MLP neurons of a small language model. Each row is named by its layer, matrix (down: output weights) and neuron, and shows model dimensions 64-191. Each number is 200 + 30 x the weight over its row's rms, rounded and kept within 0 to 999.
A block is one neuron, or neurons of one layer that tend to fire together. Before each block is what it responds to, as a language model described it from the Wikipedia text at the highest values.

Responds to: A bare space token that comes right before a number, mostly the day after a month name, as in "July 15" or "April 11", and also table cell numbers such as "| 1".
L7.down120,155,179,216,169,213,197,203,232,176,220,204,245,130,189,193,219,188,242,189,214,170,193,227,178,233,201,222,197,252,175,190,200,201,198,228,201,180,181,197,166,224,238,183,193,188,235,195,184,184,205,208,220,220,173,192,183,217,225,157,211,166,142,183,133,196,193,195,175,197,172,229,267,131,204,191,200,248,211,156,190,198,181,197,219,188,197,212,197,252,187,196,216,161,216,175,228,183,248,237,256,207,173,209,196,234,202,185,185,220,210,139,181,260,205,179,249,220,185,213,170,154,222,214,163,172,170,196,198
L7.down469,220,160,181,193,192,209,214,170,181,120,175,188,210,183,195,225,215,188,213,235,201,220,194,186,199,195,198,174,142,214,194,174,196,181,192,255,180,226,205,193,151,151,211,223,272,218,190,208,228,203,221,229,169,209,193,182,244,232,183,186,179,173,245,185,216,220,223,244,233,199,173,176,156,162,237,192,233,246,167,266,194,178,262,238,196,180,211,240,219,203,187,182,198,184,193,251,181,175,242,199,186,183,155,225,225,249,256,268,155,263,197,198,193,241,234,155,179,161,205,169,235,221,222,232,195,190,181,203
L7.down621,181,192,258,197,223,219,177,202,196,205,157,210,158,224,196,167,235,175,208,208,179,206,219,207,194,202,171,183,246,164,200,204,266,241,156,202,242,189,214,201,161,223,172,234,191,167,185,220,174,216,204,214,158,171,179,197,222,214,181,218,149,177,187,194,215,204,239,171,214,166,216,218,193,189,166,164,158,246,157,217,224,225,158,265,215,193,180,196,192,211,232,215,175,153,172,173,213,209,168,172,206,242,205,188,211,246,209,180,188,198,240,219,166,232,197,219,201,235,237,181,193,219,263,293,203,221,144,184
L7.down754,199,245,212,212,165,150,189,225,268,236,180,233,230,151,271,266,200,224,194,170,235,158,183,258,220,212,210,218,190,149,153,203,224,190,188,199,267,190,173,162,259,165,226,205,219,208,163,179,268,238,198,245,193,189,119,166,165,232,155,185,220,202,184,225,187,173,183,169,172,224,168,202,204,223,209,171,194,228,242,235,201,200,218,179,236,197,160,200,222,129,193,206,184,219,203,202,221,189,221,214,166,202,224,236,223,208,207,175,178,146,157,170,202,120,209,225,223,192,194,168,190,194,190,198,183,168,214,223

Responds to: Mostly "and" or "or" right after a noun, joining it to a second item, as in "kinship and social structure", "science and technology", "law or".
L3.down109,227,191,208,182,248,157,157,206,226,153,281,151,175,203,177,209,175,160,193,163,202,173,227,203,245,168,246,193,188,191,173,266,222,188,175,204,195,188,213,214,195,212,205,198,221,182,204,225,252,229,196,206,149,185,216,257,215,159,190,249,197,211,169,143,220,182,197,125,230,199,173,170,181,206,228,185,203,218,198,203,180,234,184,218,203,178,247,194,225,133,171,275,157,126,211,175,169,225,167,190,195,182,189,197,162,167,194,168,148,164,179,167,163,177,220,207,219,240,214,176,221,230,212,262,198,214,242,189

Responds to: Mostly "and", sometimes "or" or ", which", joining a second predicate after a finished clause in biographical or historical prose, e.g. "played 291 games and scored".
L6.down16,169,158,174,229,217,246,192,183,169,203,156,177,184,230,250,230,175,182,180,203,171,267,209,181,174,147,228,182,237,198,220,193,204,191,187,120,201,135,223,233,198,190,173,191,211,205,195,200,242,184,212,245,240,185,186,180,184,176,180,232,199,176,189,234,231,215,243,289,213,186,188,211,150,185,184,213,222,176,188,149,209,191,227,190,176,171,186,201,204,180,227,220,214,233,231,199,170,191,214,188,245,276,182,210,191,227,196,233,233,234,191,174,193,212,217,252,229,167,179,208,228,168,209,251,198,242,257,161
L6.down82,222,193,224,180,209,222,172,201,195,225,224,239,184,214,144,232,286,200,173,210,175,162,221,153,179,110,189,193,183,230,145,222,199,184,230,223,198,219,244,207,234,243,204,216,205,200,192,212,230,215,181,190,232,167,176,197,211,182,176,231,171,179,218,203,160,244,140,201,109,156,191,204,196,187,194,196,189,184,201,232,195,252,192,212,144,205,269,219,196,209,262,232,199,183,238,205,184,208,225,208,171,204,212,177,168,163,188,237,179,202,265,214,163,176,138,178,229,196,208,211,172,219,192,173,188,191,179,203
L6.down95,223,273,182,267,197,224,141,146,205,226,150,155,134,214,200,194,152,215,204,170,216,215,157,144,213,250,143,220,224,181,156,234,155,207,190,200,187,241,242,212,190,241,207,242,184,199,170,226,193,191,224,195,217,170,223,221,206,182,208,199,191,146,218,176,208,203,197,244,129,188,269,233,203,163,176,235,194,192,189,233,196,166,180,182,241,208,226,212,203,207,124,247,204,177,183,236,239,188,222,169,178,205,225,207,207,223,216,205,206,246,189,191,225,194,191,215,220,220,245,216,124,203,180,210,249,199,186,229
L6.down121,193,219,135,175,166,160,212,219,145,176,269,184,205,185,221,214,117,207,217,234,161,159,185,202,247,160,185,177,176,235,218,232,190,167,202,122,266,209,197,196,222,214,158,216,222,225,192,230,182,218,241,156,233,179,182,192,230,213,188,220,180,261,251,242,146,199,184,205,203,225,163,230,209,246,206,222,256,197,157,205,244,183,216,168,168,206,212,223,209,178,201,191,219,212,241,185,210,226,234,205,157,224,236,178,174,196,190,153,218,204,195,168,172,221,192,233,207,192,203,203,217,230,208,181,217,105,180,181
L6.down215,242,175,220,222,209,214,170,208,199,214,255,232,223,164,204,193,217,199,151,181,193,191,186,225,199,173,167,226,232,255,202,247,243,223,175,212,203,198,233,183,219,146,214,242,147,203,213,206,184,206,194,178,198,234,169,220,211,166,248,213,212,177,171,225,217,193,223,153,180,208,191,191,216,199,234,227,190,201,226,226,222,236,178,201,196,75,206,215,234,175,166,165,179,182,196,191,151,249,151,196,251,169,204,196,150,193,203,218,146,235,233,167,205,181,185,173,236,171,234,182,158,230,204,226,208,210,212,232
L6.down299,188,215,169,194,220,195,213,166,184,171,233,217,174,150,219,199,191,217,231,184,168,166,227,198,201,167,121,229,145,176,206,219,229,191,233,219,205,234,221,225,191,155,128,281,179,232,206,245,191,188,128,222,207,164,229,218,267,168,224,215,194,257,211,175,188,205,219,153,175,194,205,154,190,214,182,187,253,192,206,170,142,210,246,218,214,129,181,242,147,196,175,207,154,202,198,262,130,238,215,208,182,212,221,190,198,193,190,210,168,209,217,215,149,232,188,218,215,234,200,201,239,229,223,236,233,191,211,226
L6.down399,168,188,143,200,221,188,229,164,176,157,217,213,262,191,169,191,152,229,197,228,146,188,209,212,225,158,230,164,194,195,224,236,186,235,214,201,203,203,204,257,186,246,151,197,167,225,148,239,167,222,193,207,214,253,193,171,217,227,221,222,176,239,157,233,214,188,177,227,184,131,190,226,222,196,162,223,176,217,221,146,183,221,251,212,211,187,201,184,179,201,228,264,202,188,193,210,219,220,232,201,164,229,183,226,174,251,195,246,196,197,153,196,189,164,197,174,192,216,213,196,177,202,207,216,218,222,228,158
L6.down498,158,230,179,187,204,189,198,182,211,175,139,230,209,213,152,208,183,227,178,218,143,188,232,199,103,182,161,201,202,182,247,194,246,225,197,169,182,193,205,210,228,207,199,190,198,198,225,159,214,210,146,211,216,239,198,186,223,188,189,259,220,274,144,224,234,233,202,185,160,218,259,171,164,208,218,231,182,188,176,257,193,168,195,238,230,213,214,210,178,174,174,204,187,149,208,217,182,218,182,219,218,262,209,222,215,155,185,246,232,188,163,228,191,153,207,203,174,174,240,190,183,173,244,199,170,190,178,203
L6.down500,214,212,168,204,144,222,243,206,162,212,216,168,262,147,165,127,180,225,190,212,168,189,187,167,238,173,181,203,268,218,232,230,171,154,173,223,215,176,222,227,252,164,219,184,205,230,224,161,218,260,186,212,216,176,195,165,182,174,179,238,194,208,205,238,211,188,236,223,228,183,229,183,218,199,204,196,203,174,199,241,187,262,222,163,173,169,189,196,212,186,177,211,240,240,251,182,181,190,217,204,225,191,204,264,221,176,145,190,188,191,226,222,167,211,147,228,187,164,254,198,234,160,200,224,198,176,197,205
L6.down523,183,147,222,128,212,239,193,191,227,198,157,164,207,172,205,200,229,202,234,175,215,205,235,178,199,168,187,241,190,140,157,235,204,217,159,193,233,115,160,219,252,197,183,249,178,146,167,223,189,163,140,206,165,234,236,216,208,207,210,195,211,212,226,222,149,228,170,175,228,212,220,217,197,124,233,177,147,132,236,200,228,205,175,169,137,233,187,200,208,214,223,188,221,187,202,179,193,218,264,227,190,163,210,201,230,195,182,145,178,196,197,237,238,185,181,208,180,214,163,213,189,180,243,218,160,153,193,223
L6.down541,186,214,249,202,170,201,136,203,205,224,248,211,228,245,221,179,200,163,195,220,201,267,232,219,214,141,196,241,189,177,188,176,185,183,184,209,152,242,212,218,213,203,186,165,209,225,218,195,211,199,180,215,220,218,192,214,193,215,193,144,202,133,224,189,214,198,178,174,225,130,202,231,230,202,203,193,241,177,184,193,181,191,173,283,160,211,167,169,267,175,166,185,229,226,225,171,222,186,159,242,205,164,105,237,211,166,164,245,169,195,194,147,240,135,144,187,204,194,266,190,230,228,193,179,193,228,190,182
L6.down595,157,133,158,211,220,187,168,155,195,280,225,167,210,260,241,220,198,184,165,238,184,162,186,183,188,187,192,194,233,207,166,152,205,213,187,216,222,158,182,216,172,206,180,207,219,190,184,195,238,215,221,197,205,206,223,203,213,191,215,232,197,223,201,213,188,201,219,202,174,260,178,146,216,189,225,210,211,206,183,159,162,247,211,251,249,200,216,202,119,213,183,218,213,236,207,227,203,191,196,224,219,194,260,250,192,178,179,223,201,223,255,192,134,207,154,166,125,224,219,177,223,200,205,203,122,176,232,222
L6.down645,264,136,177,175,229,212,175,189,200,199,196,181,175,158,238,177,152,203,163,221,223,230,196,182,211,198,215,186,223,194,217,197,184,178,210,182,221,264,216,183,181,234,244,182,254,193,141,144,184,195,214,181,302,200,205,190,258,189,177,207,166,223,182,204,165,242,194,183,211,200,197,224,256,199,187,157,185,190,160,170,198,217,175,200,224,232,166,195,272,228,186,175,194,219,189,206,178,190,127,173,148,165,182,172,142,225,199,209,190,214,207,209,210,182,184,165,227,172,194,175,207,204,250,228,218,214,168,235
L6.down696,167,193,204,171,244,216,214,210,174,179,197,205,208,223,190,194,150,230,164,184,245,235,200,241,174,172,217,225,216,214,176,205,188,147,155,206,201,135,208,146,198,198,205,168,224,225,179,223,238,177,195,178,203,189,203,191,145,194,215,230,159,240,174,201,152,197,160,250,214,178,166,125,152,228,194,189,243,195,176,182,202,197,205,213,185,268,167,193,171,172,227,215,258,150,187,202,229,197,137,209,151,214,171,193,210,240,185,206,198,179,171,171,203,233,221,239,152,167,174,231,202,231,264,200,177,207,252,251
L6.down707,203,156,223,180,164,242,199,167,199,217,161,238,202,197,116,200,180,180,227,225,182,236,203,221,202,119,178,208,199,194,171,173,167,170,205,177,214,220,245,169,171,191,188,190,173,170,198,199,209,157,195,226,195,239,168,231,208,224,189,180,186,215,227,224,231,217,227,201,199,210,145,223,211,184,184,181,159,221,211,220,259,185,190,251,172,201,208,243,232,208,212,252,226,221,188,245,201,215,272,194,199,165,162,225,180,218,171,193,164,139,201,199,175,229,200,183,186,232,196,193,171,220,165,241,201,227,215,198
L6.down724,213,162,141,178,181,255,196,166,196,200,209,230,207,252,254,171,174,221,199,188,147,220,150,140,209,199,215,179,210,218,172,156,182,197,171,164,255,134,203,249,94,188,209,199,240,180,233,230,217,229,214,153,235,177,158,165,175,186,158,241,222,238,219,189,200,245,201,182,208,239,182,225,193,187,195,176,189,211,187,173,201,202,211,257,164,185,193,213,146,215,216,191,168,167,157,188,188,220,215,189,231,252,232,224,227,212,184,212,206,262,184,163,255,184,183,200,194,143,251,162,179,207,234,215,160,191,208,166

Responds to: The space token right after a month name in dates, just before a year or day number, as in 24 January 1894, On December 16, In September 2021.
L3.down79,193,188,238,209,218,258,221,163,214,161,212,216,168,133,243,196,164,257,187,140,175,241,183,206,196,179,166,174,196,229,175,170,221,219,201,187,202,172,203,225,204,167,171,193,179,219,185,201,191,246,222,181,217,190,215,210,173,195,253,139,200,201,206,232,220,168,176,228,222,141,174,159,218,161,191,215,225,196,198,253,189,169,236,154,245,200,194,183,200,121,230,222,201,211,207,179,228,211,170,181,214,160,182,203,200,208,191,187,203,182,225,166,183,211,265,211,166,193,198,212,208,190,156,206,287,209,225,219

Responds to: The space token right after a month name or day-comma in dates, just before a year such as 1979, 2010 or 2024; also spaces before numbers in table cells.
L6.down14,209,153,206,220,172,193,212,217,196,175,165,220,164,165,225,173,241,182,236,214,187,186,233,187,161,216,195,161,111,198,251,192,140,174,174,183,188,191,212,189,193,183,178,193,206,166,242,175,231,240,161,225,216,186,190,192,163,211,200,232,187,200,205,166,250,169,152,230,214,210,167,210,199,192,226,187,238,167,245,193,207,159,210,231,195,161,231,224,163,202,273,212,163,196,224,208,189,228,144,181,219,200,200,179,172,163,222,214,188,202,209,229,142,236,197,200,187,171,190,184,197,194,165,195,184,191,217,196
L6.down192,158,220,215,192,172,199,231,228,241,172,161,176,158,197,192,225,212,228,233,197,194,173,158,226,195,220,193,192,226,201,202,186,169,198,260,165,206,170,149,191,228,230,223,222,219,169,196,189,191,144,192,198,194,197,199,239,154,195,265,215,199,194,180,241,211,169,194,206,196,212,231,253,230,163,191,179,235,153,241,198,207,198,170,214,201,220,201,201,181,186,188,186,185,158,206,190,175,205,191,131,242,205,186,207,206,192,187,166,224,214,234,180,300,166,231,147,236,169,168,233,145,180,176,228,240,201,121,138
L6.down212,239,178,223,216,250,216,191,243,204,225,218,204,228,183,228,237,181,207,211,222,155,245,193,176,186,201,219,185,167,222,190,177,181,220,175,203,218,193,209,166,169,186,154,151,154,164,220,179,133,227,224,240,221,190,208,151,188,187,192,183,222,230,223,210,221,184,146,237,190,210,226,250,223,198,208,200,209,129,215,193,214,209,275,216,168,197,224,220,257,148,201,223,224,188,160,204,205,213,203,163,165,213,218,210,148,222,198,173,109,216,175,214,202,198,150,229,184,174,165,237,162,191,200,190,178,143,227,192
L6.down248,191,223,174,241,226,200,227,178,178,176,204,206,221,202,197,125,229,169,197,244,179,138,175,236,197,193,209,225,159,199,214,252,194,176,166,254,195,226,210,205,176,198,172,231,173,209,168,173,191,210,205,202,207,208,217,180,249,201,240,219,206,221,205,204,276,188,240,142,186,212,209,154,227,184,217,228,207,186,220,209,175,250,183,159,154,201,201,206,245,218,195,232,194,197,239,186,196,148,201,229,175,177,215,213,224,173,244,202,223,204,183,213,211,187,166,260,190,198,199,224,156,209,216,182,302,187,179,158
L6.down331,236,236,212,167,204,213,201,212,214,206,178,189,186,233,208,187,196,220,232,252,229,189,227,175,173,199,227,176,244,216,244,193,198,191,236,165,196,210,175,140,210,197,163,193,166,153,273,182,228,225,202,172,226,237,244,205,178,169,170,203,239,234,201,200,214,123,172,186,182,200,209,164,210,130,209,287,200,152,199,213,237,130,203,146,211,215,225,283,177,222,179,192,212,252,209,217,205,170,255,172,240,150,194,112,181,238,198,194,177,206,179,175,203,242,219,186,224,221,220,236,176,227,190,158,241,242,189,210
L6.down339,216,190,227,152,227,229,207,193,213,128,158,218,212,133,186,181,204,242,182,211,177,206,210,225,212,186,208,210,172,239,166,154,166,141,162,208,254,289,179,163,189,177,208,238,218,168,199,192,146,193,211,195,152,158,210,189,169,184,249,161,197,223,209,205,200,213,223,252,214,199,224,223,182,197,222,227,216,297,225,203,221,168,218,216,192,161,197,211,169,188,220,227,233,220,319,168,201,223,222,198,207,188,125,178,249,231,202,161,214,242,192,182,233,230,185,192,192,209,200,190,193,260,157,212,185,180,198,225
L6.down390,197,225,177,256,162,218,210,193,171,195,179,183,169,218,239,188,192,236,193,160,239,176,229,194,187,225,174,216,175,201,185,234,218,162,227,125,160,193,205,249,176,197,192,203,162,216,161,169,192,196,211,237,163,157,194,173,220,232,151,188,275,210,214,225,152,182,223,171,190,221,142,180,252,246,158,217,223,145,148,202,192,245,229,215,187,149,183,238,241,261,211,209,189,203,164,159,220,183,231,142,201,171,169,182,183,199,215,216,185,167,203,193,220,150,237,165,211,217,244,189,194,195,224,224,202,294,212,161
L6.down403,201,215,184,229,199,192,217,130,196,199,200,126,170,228,230,163,213,158,207,213,260,177,224,196,141,205,178,204,205,178,135,241,249,261,166,189,222,196,169,203,216,209,196,214,246,186,196,192,224,183,181,200,191,174,228,232,203,158,234,234,218,209,233,147,168,232,210,212,234,154,207,218,180,185,235,215,178,161,231,178,226,232,219,177,230,183,192,203,238,223,147,208,227,197,198,205,184,188,208,206,215,197,167,161,166,212,213,266,202,229,158,247,240,204,211,232,208,208,225,195,177,166,152,215,157,158,233,115
L6.down421,178,192,204,197,221,223,146,166,181,199,147,226,230,219,208,159,200,198,255,134,208,208,200,200,263,230,238,160,196,207,178,198,213,219,151,177,176,176,221,200,196,191,158,206,234,183,199,157,178,270,225,158,268,156,169,165,200,172,218,189,205,227,236,133,176,204,200,205,232,199,193,199,223,201,220,209,198,195,173,154,182,163,191,149,244,198,180,189,211,235,202,185,167,218,168,197,225,232,251,156,203,232,205,213,210,170,157,161,227,177,229,225,186,304,161,173,174,237,265,207,201,215,205,207,190,224,217,227
L6.down493,210,179,210,204,168,258,149,182,211,225,187,228,164,196,159,135,181,230,267,239,227,241,279,216,189,175,189,176,232,191,180,174,211,178,226,205,200,155,198,215,248,178,209,217,169,233,203,203,188,199,171,239,193,192,176,149,150,202,211,209,166,154,204,149,232,197,189,160,223,221,228,210,201,182,171,160,175,181,152,223,219,171,205,174,141,162,207,186,202,166,209,224,217,154,233,212,244,197,238,169,234,242,246,191,225,252,212,213,222,168,192,214,221,185,220,228,214,167,217,233,163,216,280,209,195,193,236,172
L6.down494,241,160,177,196,245,181,190,209,179,166,166,232,169,253,220,220,234,221,225,211,215,225,220,151,158,236,192,195,176,317,237,215,247,183,155,219,207,244,204,163,187,154,212,167,160,167,182,235,198,221,185,176,215,152,214,189,200,201,169,208,212,213,203,191,163,213,195,222,218,228,241,147,211,189,178,184,201,189,182,159,142,169,174,179,173,187,289,174,216,201,240,138,235,223,184,212,196,195,266,226,176,191,207,175,251,181,179,186,215,201,227,189,241,212,181,199,173,220,215,205,177,188,195,211,226,265,179,210
L6.down512,178,239,175,222,217,243,211,148,233,249,182,226,169,192,207,101,173,177,219,221,182,183,220,199,158,150,203,166,200,233,198,223,175,207,164,193,226,224,173,216,152,214,176,194,163,177,236,170,221,191,160,236,177,218,176,132,254,214,198,202,204,191,196,138,196,174,221,224,218,197,162,238,227,199,229,148,179,211,165,169,189,189,252,248,184,175,152,203,234,191,181,154,195,212,145,222,219,197,175,222,243,179,220,220,194,206,234,235,191,199,242,217,259,214,209,151,173,143,173,162,224,153,210,177,239,246,240,227
L6.down578,231,190,220,174,146,156,233,195,193,191,227,257,198,227,174,164,275,218,198,228,216,224,244,231,177,193,206,227,184,222,205,170,186,216,235,205,183,201,185,206,206,154,220,215,220,197,253,190,187,226,191,220,238,221,172,218,200,246,222,184,202,149,156,139,219,240,176,160,191,177,219,250,173,165,195,142,199,255,160,168,158,197,175,169,178,178,186,177,206,200,235,194,158,231,211,205,228,243,182,182,231,218,208,192,231,208,225,182,198,173,240,229,155,191,200,242,198,207,248,170,199,179,210,269,208,239,163,171
L6.down583,185,200,222,226,253,209,227,250,269,199,184,229,206,212,188,170,169,168,231,186,219,199,232,184,164,223,183,215,201,132,208,212,181,196,212,207,168,188,192,261,189,182,192,184,167,183,226,166,178,211,211,210,193,219,191,195,157,204,213,241,204,195,164,221,187,220,161,228,228,200,227,219,202,226,147,202,222,178,215,230,235,192,181,177,192,190,164,193,243,199,217,207,206,176,167,130,160,186,222,263,229,200,212,167,229,226,189,199,185,217,208,159,218,159,198,218,191,171,234,167,251,214,284,218,157,144,225,234
L6.down687,214,231,168,225,223,181,177,157,161,217,215,225,232,229,200,203,152,199,221,229,204,223,204,234,138,189,213,235,253,202,246,169,186,194,260,197,207,197,177,190,176,190,180,144,203,262,217,182,220,200,165,224,146,167,174,151,196,167,176,176,155,155,222,196,185,113,192,206,180,161,275,188,230,198,232,164,183,220,155,202,222,175,247,229,134,211,160,202,199,218,201,239,209,197,187,224,218,188,203,235,179,152,236,164,198,238,206,216,211,237,164,154,190,169,196,175,178,162,205,216,171,166,143,235,172,194,200,202
L6.down747,202,193,163,191,195,203,206,148,257,173,166,206,170,215,238,181,202,234,240,250,183,241,222,196,160,179,206,182,113,244,192,202,263,216,233,204,178,193,242,240,214,184,180,159,150,191,192,201,177,174,226,250,209,241,203,182,170,168,240,204,179,195,202,218,211,209,232,205,210,193,157,193,154,222,133,186,189,171,170,239,207,223,205,245,227,218,201,206,238,186,236,219,118,142,193,199,237,213,189,187,247,233,237,170,177,226,225,214,199,183,182,238,199,189,202,229,225,147,217,200,151,176,176,192,193,177,228,195

Responds to: The word and (sometimes or, commas) joining two nouns, especially in section headings, such as Behavior and ecology, Regular season and playoffs.
L7.down116,223,201,207,286,193,217,229,225,202,215,195,193,160,239,229,184,164,216,185,229,161,252,235,185,212,174,182,204,157,221,218,225,176,185,180,197,171,232,276,210,149,235,226,170,163,165,219,200,199,177,193,207,188,235,243,202,205,223,158,212,172,206,257,242,222,156,235,208,220,172,240,169,217,157,185,151,223,157,187,153,215,254,201,232,176,185,175,179,212,194,168,250,200,221,216,222,214,175,200,190,252,244,170,197,215,251,184,248,161,214,190,140,229,231,182,222,162,183,235,228,157,195,210,185,179,205,151,161
L7.down432,199,268,238,150,153,182,176,191,183,183,171,162,140,184,154,182,202,188,172,229,189,182,128,189,199,181,216,174,139,172,232,204,182,156,212,189,181,186,186,224,199,281,201,161,209,222,223,185,233,204,221,208,275,208,166,205,215,193,188,213,175,234,149,248,135,160,194,207,195,215,208,183,215,228,217,218,216,187,196,200,181,238,208,199,197,273,204,160,207,176,232,213,156,211,198,233,231,256,206,196,189,193,171,237,209,229,209,142,244,227,173,166,209,224,139,141,197,170,260,191,214,151,208,250,213,194,195,196
L7.down435,187,141,223,252,251,222,186,165,194,147,172,168,195,180,238,174,237,189,170,181,239,225,191,249,220,191,205,205,166,191,122,193,239,261,226,230,221,188,204,204,153,215,175,272,178,220,252,200,231,190,206,152,218,193,173,192,221,155,208,227,197,187,167,224,213,186,191,190,200,201,187,221,159,200,193,177,156,241,212,202,220,163,220,190,209,251,191,214,201,194,215,203,181,222,231,151,164,218,174,230,216,210,167,195,207,225,235,199,167,260,237,206,208,203,222,197,231,194,210,239,220,177,213,143,232,141,230,183
L7.down493,228,197,187,206,171,211,185,198,181,228,233,197,222,151,199,184,240,219,194,199,167,178,237,156,241,190,175,213,212,193,185,212,226,209,236,219,198,160,230,211,232,220,182,155,196,240,255,165,186,174,194,232,173,190,123,213,216,210,173,195,258,204,151,163,201,265,186,171,221,145,223,236,210,211,142,187,145,217,213,233,177,204,169,177,174,193,158,229,177,152,197,159,233,215,204,224,138,211,247,197,250,230,162,185,204,146,195,166,147,156,149,241,166,168,226,177,199,269,194,212,159,246,206,239,178,166,209,275